Part of a small language model's weights: no position embeddings, ALiBi.
MLP neurons of a small language model. Each row is named by its layer, matrix (gate and up: input weights) and neuron, and shows model dimensions 48-143. Each number is 50 + 15 x the weight over its row's rms, rounded and kept within 0 to 99. A neuron's up and down rows have the sign that makes its largest values positive.
Before each neuron's rows, "fires on" lists the tokens most often at its 100 highest values on Wikipedia text that the model never trained on.

fires on: "s", " 19", "born", "\n", " January"
L5.gate977:29 67 17 41 64 40 42 42 40 45 46 79 39 62 37 56 61 47 65 35 86 66 39 37 46 48 81 38 34 54 44 32 59 36 60 56 53 57 51 58 44 70 70 43 13 50 51 74 40 59 55 61 53 63 57 55 48 13 30 53 65 75 37 58 49 56 78 43 34 48 30 34 27 73 48 56 52 39 62 46 60 42 55 47 41 76 74 54 81 81 74 43 79 45 61 35
L5.up977:27 24 53 36 69 66 23 61 65 56 40 20 81 35 42 87 49 76 21 49 54 48 35 50 44 56 26 65 38 57 61 56 66 74 52 35 62 64 49 45 35 37 63 61 28 53 26 44 40 49 33 33 46 27 44 53 72 39 73 69 38 37 54 44 30 31 51 68 44 49 41 39 33 55 79 75 45 62 61 25 50 66 34 34 79 56 57 39 41 36 58 29 39 47 42 46

fires on: "o", "ent", "we", "our"
L4.gate91:45 61 46 41 54 62 24 36 42 45 42 67 46 67 63 47 49 12 63 46 66 52 29 27 41 45 70 62 50 32 50 46 36 49 50 48 44 37 39 51 46 54 46 72 55 51 49 41 54 33 57 44 59 55 47 55 46 38 69 33 58 45 37 60 63 40 52 43 58 45 61 51 40 50 32 53 64 42 23 78 41 55 74 65 33 29 37 47 36 49 59 69 46 29 34 63
L4.up91:61 36 87 40 55 71 55 61 71 62 49 43 76 36 31 56 53 36 54 65 34 47 45 40 19 65 42 55 38 64 61 80 60 27 61 21 35 44 38 46 38 63 13 57 35 68 51 51 60 44 33 74 48 56 67 25 43 80 42 37 78 49 37 42 19 32 62 45 48 51 27 35 85 53 52 75 47 68 78 68 66 48 56 46 55 32 53 56 45 63 21 71 22 73 67 24

fires on: "fer", "ent", "um", "mit", "ain", "or"
L5.gate1016:41 36 43 36 21 57 52 50 57 68 51 52 57 72 55 52 65 50 31 35 57 38 57 47 44 70 42 37 39 62 52 44 49 66 71 45 30 44 36 54 18 50 90 38 45 67 43 57 55 32 21 75 51 33 80 64 41 58 57 31 53 20 45 58 38 50 51 57 53 71 39 44 52 70 20 53 51 48 36 22 40 70 75 82 56 47 08 35 38 26 33 46 40 52 52 60
L5.up1016:31 45 52 47 32 14 54 57 74 60 46 65 33 28 70 39 51 47 47 52 61 67 51 33 65 60 39 48 53 46 52 26 65 52 69 39 50 58 58 52 72 39 29 49 60 37 41 58 70 41 53 60 50 41 17 11 65 45 41 54 43 38 60 64 62 35 39 55 47 73 36 56 79 36 41 66 41 45 53 55 78 68 71 21 37 61 73 56 57 39 61 57 45 77 39 77

fires on: "st", "le", "pp", "a", "est", "ph"
L2.gate922:57 50 39 38 17 17 42 36 57 49 45 48 33 65 48 52 42 47 49 43 26 38 52 38 30 56 44 67 32 48 53 55 49 54 80 48 40 66 71 53 66 32 35 38 77 68 45 60 86 61 52 66 34 46 55 67 59 36 60 56 48 33 50 52 58 33 54 34 24 35 43 39 48 70 43 43 11 69 80 60 20 60 42 36 02 50 49 46 38 61 32 81 64 61 55 35
L2.up922:54 64 52 60 44 54 62 49 47 54 26 46 43 45 47 65 54 51 52 38 46 50 34 38 34 32 37 43 38 59 48 31 47 46 72 54 51 69 60 68 37 58 42 57 38 63 50 54 57 56 61 65 80 52 23 41 42 33 38 52 37 64 73 38 42 52 25 66 71 30 46 47 36 50 50 77 56 55 47 64 49 18 56 65 46 67 49 61 39 67 35 53 42 36 54 33

fires on: "um", "s", "ent", "z", "leg", "g"
L4.gate84:34 50 41 51 32 46 55 61 43 63 56 82 52 64 49 79 50 36 47 34 44 40 41 21 53 55 67 54 37 62 51 24 44 33 40 30 66 58 65 39 51 67 70 15 58 38 38 90 51 35 56 74 54 53 49 42 37 31 18 47 61 49 49 52 28 26 58 60 53 51 64 30 60 73 41 63 60 61 35 43 54 40 83 38 79 45 61 43 18 56 58 56 38 67 52 50
L4.up84:43 59 35 71 41 22 30 58 85 39 67 71 42 44 44 40 42 61 51 31 28 15 31 65 63 37 71 55 42 50 18 26 28 56 57 48 39 47 64 53 49 38 42 54 65 46 27 74 72 35 56 60 59 53 43 30 37 60 40 22 71 62 53 75 56 37 48 46 21 62 63 61 50 68 46 47 40 60 58 81 31 53 52 38 60 77 35 34 44 54 44 48 39 62 47 63

fires on: "d", "y", "st", "p", "mb"
L2.gate658:61 67 41 56 24 28 15 49 10 77 68 65 51 54 51 46 53 30 78 45 31 53 49 25 33 70 76 37 49 58 55 65 56 35 42 41 40 59 67 51 58 34 71 75 68 46 54 44 52 10 46 31 48 38 50 47 59 37 47 81 41 52 48 73 63 74 54 33 59 55 60 38 43 37 45 44 37 48 59 38 25 37 44 41 47 40 40 55 44 62 43 38 41 31 38 54
L2.up658:50 73 46 63 61 67 53 84 48 70 53 62 54 38 59 60 53 62 29 29 46 78 35 67 67 42 46 51 44 68 70 26 41 68 56 57 89 70 76 48 52 48 41 51 59 69 86 23 75 40 50 44 54 50 64 38 40 46 63 53 43 47 36 40 45 44 49 65 50 37 54 24 82 46 26 32 62 40 57 25 64 47 37 74 77 31 43 46 54 39 42 32 44 48 39 32

fires on: "s", "ke", "se", "t", "e"
L5.gate662:65 44 49 27 75 44 66 55 38 44 38 44 37 32 61 06 63 47 39 79 31 63 49 54 39 55 44 47 61 66 55 58 52 58 71 70 61 46 52 44 75 50 44 52 66 52 46 54 50 40 60 61 36 53 34 64 39 67 69 32 16 75 55 37 34 32 45 56 25 60 72 55 55 74 37 54 55 34 57 42 39 54 45 84 57 49 53 38 58 48 57 17 74 19 61 65
L5.up662:65 45 30 40 84 56 48 63 48 24 71 50 21 30 29 70 20 79 13 56 14 39 50 52 60 59 59 40 41 65 54 46 63 76 63 63 54 64 32 50 60 53 34 62 41 72 69 36 59 55 63 26 29 76 54 26 37 75 60 42 49 50 53 64 79 52 30 68 54 67 32 45 50 65 79 42 29 44 55 63 38 40 26 64 74 60 45 62 41 32 48 62 44 55 32 71

fires on: "born", ":", "ar", " as", " Mar", " 19"
L4.gate621:64 60 50 56 60 44 51 59 65 54 32 56 59 47 39 52 78 50 77 50 48 55 38 23 27 63 56 46 53 74 39 46 69 01 51 45 50 37 54 35 58 46 62 40 65 45 54 54 46 31 42 52 66 57 18 48 50 36 15 68 60 57 30 37 51 58 61 33 46 43 65 45 57 60 43 58 41 37 53 40 60 66 34 51 52 21 35 42 50 61 68 27 63 44 66 48
L4.up621:44 41 37 30 49 42 43 48 60 55 49 14 31 37 73 81 49 69 38 24 65 42 36 62 51 42 46 43 53 41 37 71 64 37 52 63 60 57 46 57 70 71 35 51 41 28 33 86 46 26 44 55 55 47 41 48 55 37 50 53 27 53 60 70 60 51 55 41 53 41 68 69 42 50 77 76 66 58 58 49 48 60 36 20 36 10 55 24 79 53 75 66 47 89 79 61

fires on: "cu", "d", "u", "y", "b", "it"
L4.gate794:57 57 51 53 57 57 39 43 59 52 35 62 09 78 28 61 58 71 48 61 35 49 34 73 52 76 92 57 44 36 56 65 43 08 37 26 34 75 56 41 50 74 66 60 85 62 48 57 65 00 42 57 67 27 47 60 55 50 40 80 33 58 27 33 41 27 48 46 59 55 42 31 59 70 29 60 47 41 68 60 56 42 39 33 57 71 55 60 50 52 56 68 46 34 48 44
L4.up794:45 57 46 58 45 71 50 42 34 57 72 64 50 48 37 52 38 75 38 74 36 58 83 65 64 64 75 64 86 33 70 53 80 41 47 12 57 44 62 27 43 32 53 48 52 57 49 58 60 41 36 24 32 48 53 17 66 41 50 53 50 26 25 50 41 42 46 50 32 64 25 59 53 54 37 39 52 10 49 13 33 35 50 63 51 53 55 40 51 57 28 42 36 38 44 62

fires on: "u", "it", "c", "id", "ist"
L5.gate67:31 66 29 64 46 45 53 42 31 61 61 60 67 53 46 45 34 62 71 54 60 37 44 64 66 50 55 28 39 67 55 57 42 45 48 45 36 45 37 80 52 57 57 67 52 36 56 60 49 34 85 59 62 36 50 51 64 50 50 49 51 77 28 43 69 34 31 46 71 66 27 32 43 66 19 59 58 32 80 53 71 40 45 54 46 35 50 45 43 58 59 64 66 76 43 27
L5.up67:54 37 66 49 43 52 26 34 28 36 68 62 57 60 54 61 40 58 29 54 52 77 59 31 47 80 48 40 53 33 38 50 49 45 53 27 53 64 70 56 22 50 50 40 57 54 32 77 56 52 33 25 52 28 33 42 27 34 45 47 24 53 33 54 47 81 39 27 49 54 53 49 39 39 29 63 77 38 44 37 57 38 70 36 48 34 78 56 60 67 70 19 83 48 24 35

fires on: "a", "A", "na"
L2.gate884:77 62 38 59 42 52 67 66 76 37 62 68 49 42 32 35 49 35 40 36 46 50 12 63 17 55 27 76 39 47 34 45 45 18 49 58 69 65 65 62 51 77 35 43 38 55 50 54 66 47 49 69 41 31 36 67 49 55 47 83 36 29 46 50 27 46 52 31 31 43 44 66 56 34 48 68 32 65 66 54 71 62 42 51 22 41 42 45 51 67 75 87 52 55 60 65
L2.up884:48 50 50 68 32 39 41 61 40 46 46 60 66 56 52 61 58 46 22 36 47 06 59 33 47 27 63 55 46 75 40 60 42 74 79 31 44 36 62 65 63 41 49 64 55 66 39 41 33 61 56 63 71 54 27 69 37 48 56 41 48 47 40 65 38 36 43 27 38 53 61 48 34 56 58 65 53 42 37 45 42 41 56 46 49 35 74 56 21 51 50 40 51 52 52 77

fires on: " by", "e", "ru", "it", " Je", "cu"
L4.gate78:32 60 41 21 43 48 43 41 54 47 31 45 67 70 36 58 87 48 69 44 31 43 20 59 26 53 76 43 33 37 45 79 17 47 35 64 43 52 56 25 43 73 56 49 57 47 66 30 60 48 43 48 36 42 58 51 61 46 50 66 82 67 37 47 71 48 51 51 55 35 78 45 52 70 09 66 31 39 26 63 68 72 43 40 46 46 49 74 54 33 49 62 41 52 53 58
L4.up78:43 64 60 70 42 64 22 38 28 41 47 34 48 39 48 57 36 35 36 79 48 39 37 35 43 30 64 58 43 36 84 50 57 52 52 20 47 24 46 49 69 75 30 50 56 45 27 44 29 51 51 58 72 22 40 29 54 35 53 52 83 59 62 54 79 44 33 64 31 51 60 58 48 47 44 61 73 78 62 58 25 39 39 77 50 47 56 35 27 40 38 19 56 27 50 63

fires on: "un", "est", "g", "in"
L2.gate1015:44 54 41 56 59 38 74 62 26 55 56 40 49 56 46 43 68 34 39 64 47 55 53 69 07 70 76 39 66 41 58 71 52 46 46 31 45 29 73 43 73 44 13 33 48 64 68 47 62 30 35 56 47 50 55 58 81 44 21 50 54 51 63 70 38 59 49 40 68 55 60 66 66 54 20 44 58 30 49 49 57 93 29 76 46 55 50 50 04 52 39 18 67 67 52 56
L2.up1015:56 46 31 57 45 51 46 64 61 44 65 54 23 52 59 46 36 45 68 73 58 48 66 82 45 39 75 65 60 40 58 62 27 54 54 72 71 69 43 28 65 40 53 67 42 52 43 50 64 40 42 61 67 64 29 26 47 31 71 36 46 62 33 43 25 49 57 60 60 48 64 50 76 36 81 68 30 49 56 60 65 58 52 64 64 43 46 62 56 62 49 65 63 51 38 57

fires on: ":", "e", "ic", "s", "ame"
L2.gate844:30 53 35 55 74 45 47 54 46 53 40 51 61 58 66 38 51 51 76 40 48 63 38 32 42 62 75 46 55 86 42 66 43 61 56 52 41 31 86 42 35 39 38 68 58 67 58 38 55 55 41 50 66 51 37 47 44 46 67 62 48 73 74 54 55 53 63 65 36 58 65 71 36 69 23 59 66 39 47 42 29 59 75 57 60 40 39 46 59 51 75 38 56 54 52 52
L2.up844:29 46 62 65 56 27 69 26 26 68 45 47 38 51 25 50 77 30 40 51 39 52 64 43 80 63 56 49 52 83 40 57 71 61 77 53 63 61 57 44 54 57 36 38 52 58 19 32 35 33 54 27 40 60 59 55 51 78 50 74 66 47 66 68 71 39 43 61 60 44 40 40 55 47 54 46 48 21 69 23 49 46 31 63 63 61 48 37 53 42 43 46 59 55 63 51

fires on: "r", "s", "re", "ch", "d", "b"
L2.gate512:27 49 42 56 51 51 29 56 52 50 72 58 23 52 49 47 76 28 65 35 33 55 00 61 42 60 61 47 56 72 43 24 46 32 67 28 74 48 46 75 30 38 57 53 43 66 55 38 70 48 52 54 41 46 66 53 34 52 41 50 46 22 64 50 45 33 49 79 33 47 58 64 55 48 42 41 57 34 19 20 57 48 52 62 68 36 28 88 34 53 53 50 60 57 58 70
L2.up512:75 48 65 63 58 63 41 35 39 65 55 43 52 65 28 37 58 57 36 56 52 34 49 54 38 70 26 51 44 65 50 63 22 61 63 59 61 18 50 43 50 32 53 51 33 34 62 58 15 55 46 41 52 60 60 69 49 53 13 73 61 37 32 46 52 42 77 66 49 46 41 39 65 47 60 54 47 55 33 29 83 58 60 57 51 37 62 50 60 49 53 66 46 59 62 66